Weights of a small GPT-style language model, trained from scratch on English Wikipedia: width 448.
MLP neurons of a small language model. Each row is named by its layer, matrix (up: input weights) and neuron, and shows model dimensions 165-292. Each number is 500 + 25 x the weight over its row's rms, rounded and kept within 0 to 999. Numbers have three digits each.
A block is one neuron, or neurons of one layer that tend to fire together. After each block is what it responds to, as a language model described it from the Wikipedia text at the highest values.

L3.up1662:525486491477474523477470521501489518446544482470502566468513488470517538500465491463505510524473494454516510479498461508500526538520524494460503509467452509551452495547491530542499489508491546507494542472485529501500502485488519484504486456488490525488535496525502461495482487509463489528448500483492514490482507478509496489479490514470498452516466481531494522523527469484473528547490
Responds to: Award and institution nouns. Final head nouns of named honors, bodies or sports events, such as Award, Hall of Fame, Commission, League, plus abstract nouns like operations or efforts.

L8.up85:500504535486490453471512457488468515500532504513547513500526486459451503506489526485468478496447556476501502477494481508514447502523507459516493420469474485555554484474492475498527509519492484462490473527510480493512463545503510513496522473535479535529533452495521557516528507480527550530509532502534488477522530502460498533505524499534488490500506495482531475550498503512487535479473
L8.up101:522473525501513507514479536491532499496508471467502513500491446483449531521454498487479485525503528464490515486485460503472444476514510506510493493530498490540499494471502471474455519472508466463491493481509554531516491522528547493507507533486501504534521489500516552525473546485482477555525504467466482487506509498480508486546470542507531519477507493510478516536542441528489515521481
L8.up217:499450513543487477522468457528511471542506529514491518532510450506526485548488500504482487483490517484483497497464492512488478515528516464516500491479525502469494556509500480529509517503532496488455504500521524527522514480520506555502535502528475503519481482486524479551501513478476506529503502510486518557538509506503448545524496489487501497510496494508485510461502449539493524505473
L8.up629:480448495470490505481465502496484505431518511486548539512481485522522478507533515482466501511490541534504466478534449492526505492490490504486503483468485484524487500501483495495487463508470501503476479482498511563493488511525527489470531492513523530526480470520496481522486510493544514531495530456473534478526514479518494436482470502508506481525494490494521511502491469530530492490464
Responds to: Institution name endings. Final word or piece of multiword organization and venue names, such as Organization, Party, Council, Association, School, and letter abbreviations like NHL.

L10.up191:505489492532482527510506502556502489484523516460515507496533514498469502507490508529451491511493480566492491486528445510487501482578499493509507523469525510539560547496483475510533478507570534506466489506501496500492499513531491502493495522486509533469504549476510539512499486465447499526471496466518483508526491466516505565494516485497441529484526470514483494485490536529496488476522
L10.up210:518511452502521485519482472513450470525516479516473467481533481484478488504529532537499467493490521479487529468512499494461479523531506462470509531466503502478514506464503498512546513518463522458479485507537495521544508483462534506502508516502490481535468521521505489476516545469494492497505479491516522542503506501523530559506507508538473494485482489504482481514487500493515545505458
L10.up283:485483493514481509463493499505517499444514513526473517513516475479536484499468484454494482514495471483493477463487504493534511518528509500471488461511487484483526512481506490494499509500518534479482518487526513513484541495512499509513527518529503490468483514523533524499451520519526528508486547470493475457492453488468477519485511495507575495504502520460526486527510509496510518486521
L10.up287:517476500519487503474494512486476518515467508507498517432522514469501484519490481456507464495483529545474535450496523525472516516532462504500482480442500488489486485524508464472518500484478482520502472481471507487482539506501513497496534532516484482533467495540487477464482535492495481520492488499532528510509498483490464468478447491504487474505472466546472520498477502515476458514499
L10.up400:506528518524467490499515505531490499520517468485506471523482487466486493511499499520486498527509495486514438492523495503523502439505483479543503503497531504493490526555481528436510499482479521499461495496498490516511527488512520446489520511534481525486478459517578494516481500463506521493531522477538532513518494501470524510484461535483497533503482551529519477495513470515538511524486
L10.up722:505522514538526515461467526512464537519509482494473464472525479525497495502485509475523512553488490505511476454502509513458511507544513535524500492500434518522524467507562489494556490468527507518538514471471503507505540493509490477424497514523506562494513494511494440515502481495527518480519454498518524488491503519516583561453551464468510494502514526549514486462524472503521484505518
L10.up754:503465581505510515516511501478499520521516529517518492472443515471507488524500502462518471507517502519504509527516472538470438481488505497486534507500528510494496529423490508530500441500528534497452513547471503519541539476475510521462542520501444509544507479484481532463503488529525495487494534480501486491483508507546511438503502480499503478533477546499500495490506507505539517474493
L10.up971:490497479464546543522489482502505538532521468461531518474550471483459508518510460503501484493476515512485557487553464531488498501486498501511515494486516524469526494508519494496484489504519531518504493500535492481536534538477515476477494523500506491512478516508510473500494564475499527487524499466562539529518486481524458505531457535503498476465507508553482497490507464549499537527445
L10.up982:484473487514554517508463494531523502492476507501465447479570450472503511517497500509493470524532567510436452524570489486515466494485509502504482489538524498522464475514537525514492498547510518515491457465500516515529520498500474513472474503536522492488497520498528533499507528464468484467479500506532522486519487479497517530555483511498502499482489526480510499522523533544484467483438
L10.up1007:531526464469515486467483463530521509511491516497487496493499496498456511531558470541485477512492509512518537448474489508499473478509536494496532516467494525526494569507532540497471483513457513492457518438507504484475526477522531495525588496483532533456506470535515489517489510506509525487505504488542480476524470498498492529522506509482509499484532530478525521455513522495506479444499
L10.up1070:510478532475525498490544486510484500512524479522490485520460509471537538537537499518484500513509556529484535514499465516487465438496522511516527523513477546455487490492554454485486503534504530494474551529522482528484516515524490514514518469514496474514525462509536500513501479491513542462459480519502473501552471506521535494511462530502514502468518470539498536486492496506519535514462
L10.up1117:514496532544487541500526476553498527531494447521510544506544499539478484503466489491537493503523544497499525478494498475498504470475457507511497500526498511475548511470510464526518459520494546499549518472433497500487492489504484491495528490483510481500492495469465482522466510485519492508485517526490491482472509506478521486535462520439460484507451455486463512489510489516494518527471
L10.up1119:482494544460506522456514490468491511500540484488503490457513492494486509516525522485450478485505490486501543486489514533514449498571502515523490512511494487468504557518519493478509500545518497497477512496518517507486494548471497490488487513518445491526523516509483520466514532478509518484467509533498538521480484497506498483460498473508501515514488544513517519492519493501511515519529
L10.up1341:493480520488498519491472461499518538485495493507504505467492486511465507513510502519513505452501533501524444490486526482473512510493492507499510528475518543484471469480475441525515494508528538485525501499536494546516529483516533512466530499507494470489542515503539458493493567510491526508475533482509496498485504501497492532524500487522503530476511523499456520535443485524500560492484
L10.up1401:518501509478467496504513487486532511519504476505488510481494525509526516562520469471534494496518474491503531471529538472504527529504478509530490480497444473459470519512478528505517456464505518483510507540487480519520504486499508508487474484515545462509518534542483483492477522470454467513466526499516491539507537524468514464540489491521470498504467521523479487488502537464476538515490
L10.up1790:501539526503504501534510497516498510537503530504499490512513468512478498512472509502535456519480475521518497474513503488445465474496506528449481530530444507508496487513516533477502496538511524506492488502472513539461484520481485501490518523528529484485520492480492509480479563539528522541553505479514507546484502498509489481466496519457515476452489503501507473501500502467497529493497
Responds to: Award and honor names. Final words of named awards, titles and achievements, such as Player of the Year, Emmy Award, Stanley Cup, Famous Idaho Potato Bowl and JD degree, plus words right after won or earned.

L8.up575:499484487546483543521489535533514492485543503558469469514476472515478502490491487524467491496483456491530461465519522521514499527540507508501527487468479478535484478498530491509527497551478519528463505511512477496529476525504481503524508531488501510509519518502493480495520546470478445505485460453497564500519503504516487503509465493548487486511482504478475536468492514558510519507520
L8.up593:486527530474427520522499484513533515489493493523522503496498518499508519485521511505448504504503492490526493458453468491487530505560491461497454489507514455518522509509513488522486513492494508478514534525469507526540479488483488534499501477558508487524491481481453494494530482480543480461467473494489480512586513508456507484490508459523444497444486498508529519475476515496513498466502
L8.up787:526515497470491524520463507522515525530455492476467501458504498508480502514490514476475490490500535485521472502501470500487514488488500471510516472507504493516450479498504538448483504500519532513515475504513490526481532484531493491503485474506469455524502476482500506467507475495488532534485472517479526457552528488490491540554499481469439491469483499504545517492512498500450499512519
L8.up1510:479489477520503511509512523522487513508461478523494538484498470546512493528548499525468511489525501511507498511491508502438529500488523496523493475522508446506491508525508490446532501528469483463520537523491511514447526526525483451533526525477486518517489509471476502494481485512499471515500508485517522513530494500468475477496491495495506480464500514482507484549527507522501459463472
Responds to: Coordinating list connectors. The words and and or, or a list comma, right after a proper name or noun that opens a coordinated list, e.g. "KVEA and KWHY", "Rhine, Main and".

L3.up1742:520508528448519495558527521470515512486537477493541486450520478470538522537516502484474527477492530501467490498524505491486499481559546498457476474501498494493521508495510512483520497498516512504508549559469514524523483501522522496515552478483478495488447499466531471567535519515458517515511505547440512501503534538503496509543509492500479499498476523509476551487504485532499471523465
Responds to: Closing of inserted phrases. Closing parentheses, closing quotation marks and commas that end a parenthetical, quoted or appositive phrase mid-sentence, before the sentence continues, e.g. "(which increase… set)" and, "Business and the Man" and.

L10.up266:493482495472496514537496510477476492503507502449509525509520449482486482487520486467548524539484521544540483488510449505479508459491475507503471550533505470495487501511476474537501494513481534475517552494511504479491537514540472557475548459486500496497530519527504481497469501442466492459494462471491470500525492556495511474497460494491546488537489489519451525467520474547485512504480
L10.up364:526517518493489469510499511522533517502468459536482509557488481467483481500488482482484536525490517499478534469541490515522543502519476502497575549543471489467493525549524516501500503519475458536506469520531494538492478466501534468499514505495498523517485481461533518495516485513504490451512516485504515498570517457504466492443530526453469529498466503531473504519502513511477518530505
L10.up609:482517535504519512508452492451543538533523496500507478488509515475505489514488519531503481498529521480489472509511480481497494463543525503537517577502481477527460509481484508543512495514504491529530482506533473500536492456527499518518543514499500495505455531479537469514547517482500491465451499484504485518488465536489534517533486504552481510477457519499490552423527501558478554512475
L10.up697:504508508514515488504511488452476519558492497519452516496529483509519505526492513520520505543480521471515533517487501497515488516512451510475492547507473511487478492478502492513542514516530489509496471457474462502487488486534485471486479530487474536523466552523500511472523501481508516505507526523539481556491513494481550556493504539478468505518505518557471528518465496492508497490497
L10.up746:483490460532482517496474492508482520521512491497498500490519494470521493474486505496505480489525472510472519539507493492490498512541490491480508493498583505469522502516539491452490478509498497580472483514513498506475481524462539507527492490511519445499515503478535471468447528490509446521512522465484511514537462487500543503524521494479501534518507465548523504502451468480508515555471
L10.up770:511445481519515439511494531520507540481543472551503512503486452530504490471517458498465497480498486475507515507561478522492533469484506498451502517486481483530584542473505505510497508521487504522535518512488507478497505508510484468511481483484479473532508481495525530519528498531488486532543507479528506504512513525464495455516487507533513491477507492508527515488526477530542511446490
L10.up953:464487463516570484531472489498475494520440441485489505509553501537476499492495514509505488490507502502519449489505523474487539477548490476540502493484510535485484503489525482529542542507504451487502525519517488551504479499481515507463511480533505526458540487524483484497507510452464494486500501491518500504500486527512522540467565487461507508518493556483515531533531491482495490515523
L10.up1064:533542489510472513515511498506581486527471502514490511474474473505499489473541504507476481513486502479501528512507534494499520543516473478512477545545498483473506545499554520532509536513479507517501531504509484508486505520507478517503492482510488467483498504517476489533497463511489484561534517507508462564482500511499477459473490451496495475499451475544499512476500538474479484519455
L10.up1190:473483513512493487486553536500506528541473490515485513467487427507512500507483490474489511504501520520485476503490481461472509471518524465493519507496486499485494469489482488470505510461488515484525482521537466491500527481529526521520467531497477445481468466514536463499514498452500466497482478471482504500500494493545535501499480497503507481543485487512527502486503508540479500454493
L10.up1212:487502496505477483504472495494486520528503445473524519501476464498514515502500460471526539465470509435515512488489500489505512466514472520513498481467525507496496528494546493477498467489477531522541485519480477520498484508517520464481474460479499472481526499523514518553558454566498505490510529504513513543514446473479474465463552525499507474478505495509538499518490556499487447481518
L10.up1312:512507507490501502504472512462464496511505517522514520531487458505487503459475506463527493485492484547535502512491534497536480453489520500507507497507500539529515508469527470445529540481535521513480482527515507475475533522548498534531510490517526483529530508495481484480482495487471503537502500492512495525534518489546496480493505489485444472511550488490492525512500483530514540537534
L10.up1369:489489486525532500477523486502494534510483450492483501533553549493487531508505505498501476495511482536527489474503477492507511496547487466460454513495482461520511515522523535496487521499505513556496501472503470476496513488462489495487518484523466535511525503488510514464539503495500476554502496461494483467504455496492515543520509483461464498557440436488483539511530472523523511457481
L10.up1433:463513503495529485509475492441492517455494505533484446504542474498478506457533507471458511544484454497482529548506533519481509507509497517489528547488453532493483485498482509492510505516485476489496549550526500531498497469488465520542523522480495537555492502514521496465514500462477485491491477477516488450504508514499503468494533530487486475550488517561501465484471489480514485506473
L10.up1438:472486548519483528505536470533478500499463485496489506528527510520524489484528503525570493514519513518511525466511503468493527492525455503492467541503531524485485519531495462496506521478464520473520512492497477463561476465515499492540498446504519492532512505535499517516515487477486515514583490530514508504469524482548485487486515500494518560531473517507494482477527475488479469451451
L10.up1635:482517513468481513506491492513494465505500503483525485509482449520511507500523518479532520545485481433540492440506524443492470485532502537507532510517474516501491535489509472497545540514538515516512516500525495508518499535511478522506506461527510465483489467526516512434496491523476469503514464485499469492509504480520458462531509503469528534524484527500540500494526465527487505496473
L10.up1704:507465519488487543455545505467517486494499508465527520475431485524527496535488502518506474487545462491487503479493511512447504499464501525455535510481494475461492495484479493484508530505505519478503488517520478477540478498523484521484488507514441553486542488475498514467513499485496502488456509520487484530498502516504462470504526556503535470517500512485518477535560484515499512481466
Responds to: List coordinators. Fires on the final "and" or comma (also "or") that joins the last item of a list, as in "murder, rape, burglary and theft" or "economic and social".